Weights of a small GPT-style language model, trained from scratch on English Wikipedia.
Size: 12 layers, width 320, 5 heads of 64, MLP 1920 GELU, vocabulary 32000, 40.2M parameters.
Architecture: LayerNorm before each block, attention and MLP in parallel.
MLP neurons of a small language model. Each row is named by its layer, matrix (up: input weights; down: output weights) and neuron, and shows model dimensions 256-319. Each number is 128 + 24 x the weight over its row's rms, rounded and kept within 0 to 255.
Before each neuron's rows, "fires after" lists the tokens most often just before its 100 highest values on Wikipedia text that the model never trained on.

fires after: " |", " in", " m", "|", " ft"
L6.up1243 [134  89 105  82 151 164 129  85 147 118 146 132 155 144 133 102 111  75 161 112 116 158 143 110 139  96 164 125 150  73 128 165 168 170 152 172  89 133 147 127 149 130 107 107 142 104 117 132 164 154  75 131 112 120 115 143 148 105 115 140  90 127 159 181]
L6.down1243 [128 114  84 143 127 129 163 115 145 122 114 131  92  83 141 111 192 121 141 134 186 139 120 108  86 132 125 174 135 122 137 118 130 145 125 116 180 107 137 113  99 144 105 144 107  71 170 164 122 126 114 143  98 110 115 141 136 126 132  81 115 126 154 126]

fires after: "\n"
L2.up1659 [108 153 128  89 100 158 147 109 135 123 126  89  89 118 120 122 136 147 124 103 146 187 118 127 145 147 119  64 122 114 154 127 120 107 151 166 119 132 132 141 106 135 133 157 141 173  83 138 107 105 133 114 146 114 155  92 119 145 118 116 152 109 126 142]
L2.down1659 [125 105  92  94 106 144  50 113 130 114 134  96  96 133 108 122 130 129 135 164 126 109 137 141 102  90 136 139 131 176 107 118 111 129 124 108  89 167 102 160 113 141 141 104  96 109  76 142 126 134 144 119 130 145 130 160 115 114 147 155 125  99 124 134]

fires after: " al", " Al", " U"
L2.up1033 [183 138 126 112  99 142 158  77 132 120 120  97 130 167 131 125 119 108 169 135 101 136 120 134 129 137 132 142 110 156 150 188 117 167 134 124 175 127  91 145 158 156 131 152  97 136 121 115 158 104 161 121 120 197 171  86 127 122 160 103 170  96  94 143]
L2.down1033 [166 139 109 125 132 111 120 165 115 117 155 114 167 133 160  96 143 138 107 135 127 167 140 143 107 128  92  91 132 131  57 109 153 118 136 139 162 111 143 126 134 134 126  69  87 138 148 148  77 114  84 124 105 113 125 176 147 171 104 113 123 122 101 146]

fires after: " the", " ", " and", " of", " for", " with"
L4.up1330 [156 145 143  95 145 119 129 117 139 107 124 129 108 167 157 143 131 135 142 164 118 147 137 129  96 142  98 117 122 130  86 128 134  98 141  98  73 116 141 150  99 136 130 132  87 157 114 136 125  73 147 133 115 121 112 111 121 200 165 116 110  90 163 102]
L4.down1330 [160 125 142 115 133 107  88 165 152 149  99 166 125 160 153  81 163 113 124  87 123 123 153 114 156 125 121 101 120 134 123 142 104 156 128 137 115 138 110 120 147 149 146 121 127 151 132  78 138 145  94 125  96 121 160  73 131 115 142 167  80 135 120 118]

fires after: "\n"
L2.up62 [105 169 175  97 123 157 119  97 115 137 124 123 133 121 164 121 128 116 136 118  74 108 116  96  82 119 153 167 126 113 159 178 110 104 102 131 103 162 101 122 119 106 149 162  95 122 113 127 125 119 117 152 102 120 126 103  78 147  86 108 114  89 119 113]
L2.down62 [ 79 135 163 114  98 159 122 119 147 139 164 135 154 121 109 128 120 128 143 155 117 148 160 132 108 116 154 139 136 113 140 127 137 120 120 146 128 145 103  85 129 136  91 101  88 154  77 126 137 141 134 121 103 113 114 116  76 146  83 151 150 103  89 156]

fires after: "\n", " can"
L2.up1376 [110 121  95 123 140 109 106 115 120 159 120 127 146  99 123 161 136  97  70 129 132 134 158 117 141 120 138 101 139 108  57 180 192 155 168 109  98 149 123 149 153  73 166 126 144 107 145  75 142 111 110 116 152 146 142 110 135 137 149 126 140 119 162 148]
L2.down1376 [113 185 102 143 109 161  76 132 126 135 117  99 108  93  82 120 102 105 124 148 122 122 134 168 143 130 135 108 142 160  69 185 123 156 169 136 154 168 143  85 169  91 168  97 132 141 112 119 142 105 102 142 150 122 154 136 143 117 133 107  90 109 160 127]

fires after: "\n", "–19", "–", "-", "|", ";"
L2.up384 [124 106 111 100 133  85  94 127 128 102 143 119  91  91 123 160 167 143 149 156 123 104 116 116 176 169 175  99 127 115  97 142 135 113 103 109 144 168 125 138 157 135 129 169 116 129 139 103 114 135 121 144 134 116 190 108  97  90  90 130 149 122 113 147]
L2.down384 [135 113  98 124 124 130 100 131 146 113 160 138 128 109 159 182 153 142 126 153 136 126  58 146 155 133 133 124 105 127 107 108 142 133 138  97 171 144 130 138 132 147  93 103 143 142 140 130 162 156 130 143 144 154 157 109 121 119 129 121 147 125  66 122]

fires after: ",", " ("
L2.up1345 [130 105 128 125 139 105 139 169 103 126 153 151 115 128  96 112 164 112 171 164 183 139  83 115 128 139 126 121 128  89 131 130  93 175 113 129 110  70 146  74 116 116 143  92 136  82 135 121  85 106 130 121  99 128 122 113 112 153 148 115 137  98 127 127]
L2.down1345 [138 135  98 141  98 144 110 159  98 116 137 144 166 115  95 105 158  87 103 110 119 162 125 114 111 171  93 116 183 178  99 132 128 173 106 137 117 148 181 154 127 128 114 124 126 116 122 136 134 153 158  98 107 117 100 169 139 123  93 114 138 124 133 139]

fires after: ".", " J", " F", " C", " H"
L4.up3 [200 151 139 135  98 153 126 103 148 129 142 100 104 129 157 137 144 160 147 175 139 166 106 123 106 148 167 158 174 127 121 136  70 118 160  99 139 114 150 117 143 171 188 163 118  90 126 127 139 141 156 136 149 131 159 167 108 151 154  95 146  96 157  59]
L4.down3 [133 137 161  99 108 106 121  81 157 120 105 132 130 126 113 143 124 159 131 169 167 102 119 129 169  78 112 122  93 128 146 162 109 141 128  94 113 134 111 145 159 118 119 123 117 154 129 129 212 129  62 132 104 128 115  98  84 145 110 133 111 178 143 159]

fires after: " to", " |", "\n"
L2.up750 [141 100  96 110 154  98 146 100  83 118  92 149 114  96  85 142  93 144 122 140 155 162 149  99 128 145 117 132 136 126 107 132 135 123 122 159 162 132 116  86 135 129 165  89 142 126 131 128  81 101 161  97 109 131 129 133 129 134 125 159 159  99 101 114]
L2.down750 [157 100 117 159 143 118 115  95 105 105 135 122 141 130 132 104 156 119 141 126 116 149  99  76  98 126 138 138 144  92 157 143 159 180 151 153  78 130 135 144 142 121 169  97 134 107 149 149 104 117 167 148 128 142  80 101 107 141 109 138 141 149 141 103]

fires after: " —", "\"", " 1;", " 8", ":"
L6.up395 [199 150 150 144 139 145 133 157 141 115  87 139 147 125  82  82 155 139 117 100  59 128 104 104 112 116 105 182 139 135 150 108 102 138  75 140 157 106  91 122 153 135 116 106  77 140 110 135 103 103 157 103 111  94  91  99 117 120 147 137 143  92 158 129]
L6.down395 [182 148 165 139 119 139 149 145 110 135 119 109 133 131 114 137 125 118 111 139  97 145 139 124 160 109 108 138 126 118 110  85 131 162 128 122 171 121 131 112 124 136 147 117 134 148  71 115 123 123 115 109 161 108 122 137  86 131 103 117 145 108 161 113]

fires after: "\n", " |", "-", ":"
L2.up1337 [150 131  95 116 133 110 172  99 147 131 126 132 135 117 105 171  86 120 164 173 147 101 108 114 139 135  95 133 118 145 121 145 140 109 176 139 209  94 140  88 136 124 144 111 158 152 128 149  77 117 133 120 112 136 118  92 105 117 137 130 137 118  97 118]
L2.down1337 [126 108 132 141 163 129 119 159  92 140 129 136 183 150 161  94 151  99 167 170 106 148 133 113 116 129 102 153 117 116  72 150 139 151 124 161  16 114 140 132 153 149 132  81 158 106 183 105 130 106 135 145 113 125 111 107 116 137 107 132 121 123 127 131]

fires after: "'", " to", "Com", "We"
L2.up1524 [118 147  91  98 183 123  91 123 122 116 117 112  89 138  94 167 126 112 112 110 127 128 111 108 146 149  96 137 125  91  58 100 138 120 120 122  95 131 106 133  86 103 137 101 107 141 153 104 152 147 110  96  74 124 155 104  57 136 143 151 174 120 143 150]
L2.down1524 [142 136 113 112 146 168 121 144 111 107 110 165 112 141 154 138 104 104 113 134 118 117 102 126 130 133  89 130 159 108 117 101 143 121 134 129 232 147  87 174 138 118  99 153 132 106 136 110  95 179 127 113 138 130 128 168 110 135 141 154 145 128 170 143]

fires after: "\n", "-", ":", " •"
L2.up1870 [112 125 194 138 181 155 114 160 111  71 138 125 127 131 109 103 145 123 127 105 130 145 130 135 125 132  81 121 128 142 144 105 109 141 137 139 118 138 127 138 128  89 137 152 115 114 106 165 163 129 148 106  73 116 112 168 132 125 104  98 133 131 103 106]
L2.down1870 [127 135 115  86 139 119 128 145  68 134 169 146  82 103  88 118 167 123 100 109  93  96 144 127 118 116 147 156 134 159 121  97 143 141 120 113 131 126 142 103  98 153 103 119 112 106 156 109 146 111 126 145  78 132 124 176 127 103 111 123 157 151  77 122]

fires after: ",", " |", " for", " ("
L6.up1618 [153 127 135  98 129 160 117 131  73 128 165  96 101 110 137 174 124 118 135 130 133 150 118 153 124 133 112 126 115 175 135 128 103 117 144 101 119 108 109 179 120 107 122  94 111 108 119 116 174 129  95 170  97 111 162  85 135 126 108 154 143 102 148 132]
L6.down1618 [143 140  72 110 160 111 102 133 146  96  93 152 104 116  97 157  95 134 134 102 122  87 163 158 169 113 124 140 139 104 133 162 158 138 167 146 154  96 117 133 174 116 150 139 121 123 100 112 133 157 144 116 126 112 150  84 122  97 151 146 124 105 129 144]

fires after: "\n", "•", "-", ".", " "
L2.up1585 [107 149 159 109 188 135  92 134 136  93 165 115 119 146 150 109 162 115 136  90 129  96 125  98 150 108 170 152 113 129 147 129 163 142 123 143 114  98 103 183 116 127  86 148 135  77 130 124 151  77 160 163 120 112 109 114 136 131 109 129 101 123 147 175]
L2.down1585 [123 139 128  91  72 135 112 119 131 128 140 108 114 160 175 121 173 129 120 128 142 119 111  96 149 120 135 154  94 153 132 119 142 141  78 145 100  94 125 138 101 151 126 150  78 115 145 144 114 118 101 125 124 124 144 107 140 142 158 146 153 108 149 144]

fires after: "-", "\n", "|", "==", " |"
L2.up868 [ 98 144 128 126 125 142 144  90 157 133 149  90 123 127 134 117 133 124 140 122 152 101 112 106 181 118 130 135 136 158 152 127 101 135 153 154 124 116 108 108 166  94 108 153 142 122 141 116 133  89  68  83  88 144 116 117 130 134 149 140  95 148 119 117]
L2.down868 [136 145 116 156 112 157 129  94 112 146 132 116 114 122  93  78  89 105 131 139 124 161 126 134 143 117 161 172 167 171 132 100 116 141 170 135 133 102 159 170 104 128 108 141 120 108 129 122 149 131  91  77 105 128 141 150 125 126 127 139 104 128  97 123]

fires after: "\n", " to", " not"
L6.up335 [162 119 128 107 112 137 112 124 103 133 120  93 107  89 114 145 130 139 129 114 151  80  72 107 134  71 107 112 156 102 161 125 159 134 124  94  72 103 168 139 148 154 104 127 117  81  98 122 145 123 137 146 115 123 117 155 118 117 126 108 143 111  90 154]
L6.down335 [117 134 151 113 126 148 141 130 105  90 181 134 124 120 110 113 128 134 172 154 121 156 118  94 135 133 134 120 134 109 123 139 137 117 112 190  79 112 189 111 124 151 125 112 128 110 119 160 149 143 160 154 103 131 145 112 127 162 122 169 133 149  99 140]

fires after: " |", "E"
L6.up1161 [117 160 128 140 166 164 137 117 137 162 123  94 167  86  85 126  97 133 100  87 135  99 124 120 110 103  73 132 128 145 156 155 105 136 111 143 110 112 155 139 115 139 128 190 167 100 127 149 120 144 135  90  99 111 108 152  96 120 116 129 130  93 132 148]
L6.down1161 [150 135 108 103 148 158  98 103 149 147  70 131 152 103 136 132 121  72 132 116 125 107 175 155 114  96  75 136 140 126 136 114 104 179 149 110 133 114 168 148 127 156 162 174 125 123 140 130  96 119 106 121 134 128 107  97 134 108  98 125 127 130 142 139]

fires after: "\n", " pap"
L2.up1352 [137  95  59 100 133 183 117  88 127 147 110 143 160  89 111 134 116 115 114 136 109 126 101 136 122 152 156 161 119 126 100 119 107 100 116 134 156 121 141 125 127 156 126 124 114 136 116 132 133 119 136  85 109 132  95  80 146 139 171 133 141 122 155 120]
L2.down1352 [116  85 153 140 132 136 145  92 124 103 124 151 147 125 106 139 100 122 100 154 137 135 113 169 111 113 132 155 117 112 104  97 154 147 143 142  83 133 105 159  99 118 132 100 136 146  35 135  98 133 146 151 133 169 149  83 114 131 121 146 159 150 114 139]

fires after: "\n"
L4.up1510 [106 111 147 138 134 107 121 117 143 148 112  99 161 171 126 119 131 182  67 139 109 124 151 130 140 154 145 149  97  89 116 101 131 152 124 170  75 144 124 167 127 156  93 130 160 106 128 130 127 152 157 182 156 135 136 146 135 137 109 126 102 130 170 129]
L4.down1510 [122 127 124 139 137 142  77 156 149 155 141 125 118 142 141  90 132 102  98 100 103 114 131 116 166 128 145  95 118 133 147 167 147 138 115 150 113 139 160  79  97 129 137 154 156 104 167 145 141 102 151  96 156 121 130 159 113 107 112 111 126 130 217 164]

fires after: ","
L2.up943 [186  93 144  90 127 128 139 133 136 125 159 149 126 123 142 132 151 121 143 138 134 141  91 116 128 169  86 136 147 100 131 125 103 118  97 144 102 103 156 102 108  86 115 119 105  91 139 140 187  97 128 121 122  93 126 150  88 125 114 118 157 156 170 168]
L2.down943 [108 109 132 133  68 172 118 152 134 109 107 126 154 103 101 118 153 101 133 103 112 164 135 113 159 109 120 122 139 157 105 118 117 131 163 135  50 136  87 100 139  99 130 165  83 117  83 135 142 121 141  94 159 135  82 148 157 155  94 117 148 157 128 142]

fires after: "\n", " S", "s", "S", " "
L6.up146 [163 129 144 104 139 159 178 150 170 115 133 109 115 133 110 161 116 102 100 124 120 170 131 133  59 119 146 153  99  94  98 165 130  88  90 144 115 118  94 138  78 156 132  96 122 112 137 143 171 126 103 145 116 142 138  92 125 111 146 151 128 119 112 117]
L6.down146 [ 97 163 101 120  90 117 147  67  81 106 114 117 108 128 158 137 122 134  99 134 128 106 163 135 118  77 155 113 134  99 136 165 125 113 137  90 130 119 112 160 162 162  97  84 113 124 145 127 123 149 128 120  94 114 122  95 134 142 109 137 156 115  76 104]

fires after: " the", " was", " each", " first", " World"
L2.up1554 [136  95 132 112 142 100 129  98 119 147 109 154 150 155 150 166 100 134 126 134 131 143 157  88 148 136 100 170 150 148 104  98 127 112 164  78 141 112 159  82 140 138 123 138 150 179 106 149  64 137 145  99  96 137 129  91 161 123 144 142 126 156 129 122]
L2.down1554 [148 164  92 124 141 116 163 154 120 151 120  74 166 124 112 135 132 119 148 142 121 157 153 143 120 107 171 116 111 115 155 115 154 169 128 115 123 155 146 105 156 159 123 138 175 135 100 112 151 136 145 119 167 127 122 133 153 131 143 126 117 149 131 116]

fires after: "\n", " ", "-", " ("
L2.up241 [177 142 129 104 123 118 177 107 116 137 161  97 151 145 136 103 171 118 138 126 126 177 181 128 166 150 144 180 111 155 139 148 157 119 126 140 133 126  79  99 143 137 111 153 151 157  86 147 148 106 123 137 128 105 149 107 121 159 146 107 100 134 149 136]
L2.down241 [138 156 171 128  97 104 131 126 128 114 160 147 115 119 111 137 135 129 118 122  85 126 129 145 136 127 137 140 128 151 112 136 160 159  82 155 158 101 126  89 153 110 116 126 118 121  84 129 156 139 133 136 133  94 159 130  83 138 138 131  94 136  96 117]

fires after: " al", " Al", " www", " Women", " Men", "k"
L2.up1504 [134 132 108 126 135 127 149 153 135 101 117 139 118 118 176 142 134 116 166 111 141 118  89 131 169 177 113 131 135 117 107 127 148 126  84 140 141 130 105 120 164 167 135 124 119 199 114 197  75 111  99 112 137 152 120 148 118 153 147 136 109 108 122 123]
L2.down1504 [155 128 139 132  75 130 129 138 124 105 137 141 156 159 168 115 145 127 144 104 117 166 104 165 160 180 134 160 115 139 153 142 163 136 117 140 170  93 166 143  82 157 129 138 100 180 125 150  95 132  80 109 108 116 136 135 131  98 154 157 128 145 112 155]

fires after: " to", "t", " not", " I", " To", " Del"
L4.up1707 [141  78 143 140  95 131  82 145  93 165  98 114 150 147 166 135 105  92 111 102  90 124 147 104 149 147 118 156  80 164 113 120 141 147 153 146 104 112 123 139 172 129 113 161 135 123 139 165 127 121 121 150 119 137 167 113 127 125 117 112 141 106 116 136]
L4.down1707 [147  97 154 135 131 158 100 178 104 152 148  84 122 153 114 119 120 120 124  97 127 179 126 101  96 121 110 103 177 151 158 156  85 121 147  75 118 108 135 137 138 177 135 125  69 158 120 106  82 114 120 125 127 123 119  96 145 122 115 143 179 133 114 125]

fires after: "|"
L6.up1045 [118 138 119 127 155 154 158 131 125 169 149 184 111 155 104 136  85 107 124 164 191 141 113  81 137 181 105 142 167  96 135 126 140 134 131 145 114 125 131  99 128 149 103 157 107 108 129 105 178 165 100 154 166 140 151 136 130 144 115 110 133 117 115 140]
L6.down1045 [126 132 132 112 115 182 167 167 122 121 137 145 110 155 156 193 144 117 115 147 131  94  98 105 155 152  94 129 117 114 109  87  97 103 127  90 224  97 103 112 148 134 140 122  81 137 120 134 165 129 123 149 126 106 117 141 132 172 152 125 166 127 145 154]

fires after: " was", " the", " is", " as", " are", " a"
L2.up1100 [149 121 106 144 122 112 128  70 115 168 176 104 199 142 102 115  64 129 123 147 165 121 152 108 139 105 167 139 145 103 140 124 166 151 163 120 122 143  80 129  97 178 150 142  96 103  94 189 136 159 130 129 132 157 107 112  98 135 151 153 123 123 118 149]
L2.down1100 [116 160 108  98 137 119 114 180  90 150 133 102 136 154 143 137 104 141 134 165 176  80 110 105 120  84 143 130 111 163 161 148 129 155 147  86 104 148 131 141  69 111 125  84 121 146 141 124 135 112  98 115 176 113 139 122 165 102 123 117 122 104 158 160]

fires after: " in", " took"
L4.up1526 [ 94 159 169 110 119  97 146 114 135 139 152  90 175 125 165 105 121 129 135  79 160 169 155 117 100 134 113 137 135 114 136 102 115  88 148 154 138 147 144 170 134 148 110  92  86 121 128 125 103 124 110 123 113 195 128 124 109 119 116 104 134 109 174 138]
L4.down1526 [110 105 134 108  85 112 175 137 116  83  92 181  88 115 169 151 137 139 145 126 137  88 110 141 108  98 126 106 124 164 161 140 113 177 107  93 121 128 122 110 140 108 120 118 138  94 129 139 118 118 105 112 135 145 134 175 112 128 109 105  97 156 116 133]

fires after: " in", "In", " In", " written", " on"
L2.up1085 [ 89 152 118  86 151 125 134  81 150 148 138 168 103 124 165 103 110  71 150  85 138 133 128 149 121 163 130 150 121 110 139 142 116 131 143 131 165 140  85 135 108 170 120 139  83  77 104 127  73 116 137 114 144 108 109 160 116 121 144 111 107 150 147 111]
L2.down1085 [132 144  84  89 113 145 127  97 149 128 129 153 151 115 129 135 149 137 112 127 151 142 122 119 105 122 143 112 128 143 155 147 145 160 116 111 168 130 105 108 119 147  89 109  79 115  97 138 121 153 183 110 131 128 134 175 149 127 100 131 169 155 115 120]

fires after: " his", " its", "s", " their", "-", " her"
L2.up712 [146 158 139 120 131 159 139  97 116 132 117  94 143 136  93 114 110 118 148 151 140  83 134 115 161 127 147 133  75 109 100 126 165 164 113 131 101 143 136 135 121 157  99 109 183 128 112 150 138 132 125 139 175 110 160 140 133  96 107 120 123 139 104 140]
L2.down712 [116 134 105 152 113 119 170 142 162 126 156 165 119 139 155 158 162 157 148 114 118 133  95  90 127  79 110 102 118 130 170  90  79 151 130 138  51 113 127  88 121 130 119 144 133 148 131 158 135 124 118 110 136 155 187 170 136 171 102 106 104 122 103 121]

fires after: " and", "-"
L4.up1871 [139  85 185 150 143 138 137 128 117 122 128  98 112 185 119 134 109 101 111  98 158 147 143 154  91 145 112 115 161  95 104 141 125 127 120 132 109 172 116 131  93  90 136 115 152  91 136 130 156 153 137 117 128 156 101 146 162 149  98 148 134 107 188 161]
L4.down1871 [105 114 145 113 104 150 143 138 169 153  85 119 119 116 138 130 149 157 137 156 107  95 115 121 142 125 104 131  98 104 145  91 143 149  86 108 166 114 132 111 116 143 140 127 122 143 170 160 141 160 118 148  87  79 170 147 130 138 126  99 119 116  82 130]

fires after: ",", " New", " (", " was", ":"
L6.up1446 [161 126 159 128 166 145  95 109 115 134 154 101 193 116 110  86 115 121 120  84 122 136 150 151  70 122 137 159 153 135 115 169 119 119 152 110 112 103 133 152 155 137 121 103 142  73 120  84 104 154 134 124 107  99 133 154 148 138 158 164 152 131 121 113]
L6.down1446 [107 135 148 136 114 107 128 145 160 143 120  81 173 124 116 143 114 120 139 138 148 143 130 148  91  57 130 143 129 117 108  52 171 106 133 154 141 124 151 165 135 161 143 120  92 100  70  63 163 110  75 105 107 116 126 120 139 134 133 156 117 122 115 150]

fires after: " the", " this", " The", "The"
L2.up662 [133 102  95 125 124 127 146 131 155 139 138 130  97 128 121 143 106 134 131 166 127 142 116 133 154 137 128 122 105 128  77 119 139 167 129 156 136 133 150 133 130 129 106 133  94 161 141 113 145  99 148 140 160  91  94 146 141 113 117 155 126 106 153 111]
L2.down662 [122 119 119 134 195 114 147  99  88 127 139 146 145 112  87 137 110 123 126 147 155 106 115 106  88 125 142 144 150 119 146 127 116 145 181 141  91 128  85 169 114 135 137 198  84 138 105 117 142 113 172 137 148 158 108 136 191 146 120 142 116 163 130 114]

fires after: " the", " The"
L2.up776 [140 118 140 133  62 103  77 154 131 127 106 112 144 149 154 104 133 104 109 133  95  89 109 137 119 194 109 114 169 121 149 133 123 117 124 124 110 101 132 110 135 127 125 152 157 152 177 149 164 134 117 109 143  88  74 104 170 108 136 122 108 100 118  76]
L2.down776 [154  95 129 110  92 166 163 215 122 118 118 156 168 177 127 123 137 123 145 138 128 112  63 149 150 108 122  98 167 137 151 120 111 106 135  81 161 127 139 130 173 167 140 109 146 144 131  84 146 189  67 108 111 153 153 132 182 133  86 112 105 147 109 108]

fires after: " the", " The", "The"
L4.up1189 [125 120 131 122 163 138 127 123 147 156 144 127 113 150  66  97 132 133 135 154 128 113 120 128 150 158 140 133 127 129 119 105 149 123 102 187 110 131 129 107 149 146  89 117  78 168 141 114 138  62 141 120 118  87  75 131 116  93 170 110  92 155 163 126]
L4.down1189 [151  95 159 112 102 174 110 136  89 146 119 140 129 118 101 150 112 135 126 101 125 119 153 133 103 132 141 116  86 100 130 119 162 132 127 126 107 139 122 148  99 162 181 165 102 126 133 107 108  81 161 137 148 176 134 139 133 107 151 140 119 166 113 115]

fires after: "|", "(", " Men", "'", " (", " 20"
L4.up742 [ 98 145 129  80 203 129 116 108 143 117  99  87 146 130 132 103 135 109 119 120  89 157  88 126 139  67 115 108 133 125 136 123 151 122  93 116 140 132 122 144  98 115 155 121  99 158 125 124 109 111 162 124 101  89 177 155 129 159 146 146 170 114 176 110]
L4.down742 [ 86 120 115 130 162 129 127  87 128 169 121 128 127 128 126  92 124 154 175 136  79  95 140  85 138 129 173 113 123  99 140 115 138 134 124 153 112 160  89 137 129 125 144 111 120 170 103 145 143 137 125 114  90 156 104 123 119 137 119 128  85 129 111  97]

fires after: "\n", " Tele", "|"
L2.up448 [149 123 113  82  98  98 160 106 116 147 137  98 113 127 123 150 112 109 174 160 131 154  86 107 160 122  94 128 139 154 129 137 133 126 132  96 141 115 123 106 106 130 136 126 113  99 157 134 158 126 110  99 114 103 108  82 100 135 142 127 140 130 116 118]
L2.down448 [131 136 140 117 114 104 116 171  94 104 107  70 135 123  98 128 161  92 165 119 121 176 145 144 149 143 156 111 131 123  37 130 138 124 119 137 111 152 140 134 117 158 181 149 124 110 100 136 157 117 103 120 173 138 148 135 135 130 131 131 142 132 126 150]

fires after: "\n", " to"
L2.up924 [135 106 144 136 104 101 102 116 109 128 147 128 144 114 130 131  84  93 119 123 137  99 127 124  84 109 157 136 123 119  75 153 129 130 118 172 120 170 150 136 138 109 131 106 123 137  99 102 151  77 169 100 154 121 152 129 143 117 142 112 140 123 116 170]
L2.down924 [116 134 123 136 106 101  95 132 153 160 167  92 175 128 108 131  33 139 135 116 171 113  99 151 154 124 112 110 157 147 121 164  96 149 178 174 151 157 146  91 123 107 118 125  95 154 154 130 127 104 136 131 131  95 148 150 133 149 111 101 104 108 149 144]

fires after: "-", " ", " con", " Nie"
L2.up473 [111 114 159 115 113 131 136 145 163 149  97 111 131 132 154 124 120 101 145 123 146 130 161 110 197 109 141  86 126 113 124 130 119 100 149 103 149 126 131  66 126 112  96 140 130 101 122 133 125  84 131 102 146 130  91 114 141 138  99 135 137 127 104 149]
L2.down473 [133 111 110 126 117  97 118 145 161 122 144 130 113 180 150 134 145 111 138 111 159 102 166 112 159 127 138 129 103  89  86 145 100 179 143 116 142 171 113 131  73  98 103 149 124 124  93 165 145 107 123 126 130 103 179 131 175 136 142 124 122 103 111  98]

fires after: "\n", ",", " was", "^{["
L4.up1011 [129 147 173 113 143 161 129 167 101 143 144 105 133 115  83  95  77 136 102 123 164 139 136  97  71 122 127 135 159 136 101 125 133 155 126 139 148 153  92 129 122 140 114 145 122 126 140 117 136 111 124 133  94 167 126 138 118 162 121 166  65 110 189 127]
L4.down1011 [104 142 126 126 144 110 132 114 140 182 110 126 118 127 114 139 126 157 128 108 115 124 179 165 145 134 186 109 140 130  95 147 110  90 123 137 122  93 137 125 166 145 123 159 128 137 110  58 142 121 104 132 145 164 163 138 164 130 121 123 137 140 105 119]

fires after: "m", ".", "A", "\n", "S", "ed"
L2.up1917 [141 137 144 159 124  87 135 145 102 134 126 110  92 111 124  88  89 148 130 103 156  86  90 137 124 143 169 120 110 101 143 130  84 160 139 157 109  80  79 157 110 164 125  91 128  91 135 146 159 163 175 141  87  97 117 119  82 120 116 129  97 112 164 130]
L2.down1917 [105 159 133 143  75 120 133  94  99  86 134 119 119 144 170 139 114 140 143 113 163 111 132 128 112 118 128 169 110 126 161 126 107 130 119 123 195  69  71 130  97 115 152  97 125 114 170 123 135 153 130 137 101 142 147 177 120 122 133 127 138 106 140 129]

fires after: ",", " (", "),"
L2.up1726 [123  94 105 149 173 135 131 127 119 162 132 138 108  93 136 107 140 132 162 126 161 129 104 128 125 108 158 107 147 126 141 142  79 106 140 101 139  97 118  53 128 141 167 110 172 136 165 161  83 169 131 142 140 154 162 134 107 140 122 112 175 153 116 123]
L2.down1726 [122 115  99 110 107 149 113 130 118 148  82 125 162  63 113 119 145  84  95 130 135 152 106 108 123 158  77 125 138 135 112 181 159 115 152 128  86 131 137 130 130  94  98 135 110  88 160 104 140 129 137 142 153 149 110 148 148 115 126 123 105 123  89 113]

fires after: "\n"
L2.up80 [141 165 157 174 161 105  85 129 139  81 170 152 127 119 102 104  74 138 107 123 128 123 112 114 127 157 147 108 133  81 157 136 137 179 140 149 115  79 121 120  98 136 119 122 125 153 162 139 106 134 131 138 162 139  88 122 112 124 140 154 124 112  95 131]
L2.down80 [105  96 120 161  96 128 121 165 118 141 186 112 151 140  98 147  64 147 136 103 118  92 167 179 123 121  89 105 190 140 145 164 124 154 145 111 102 140 138 113 103  86 138 135 137 125 124 167 143 122 153 112 157 144 123 121 126 104 119 116 127 112 146 100]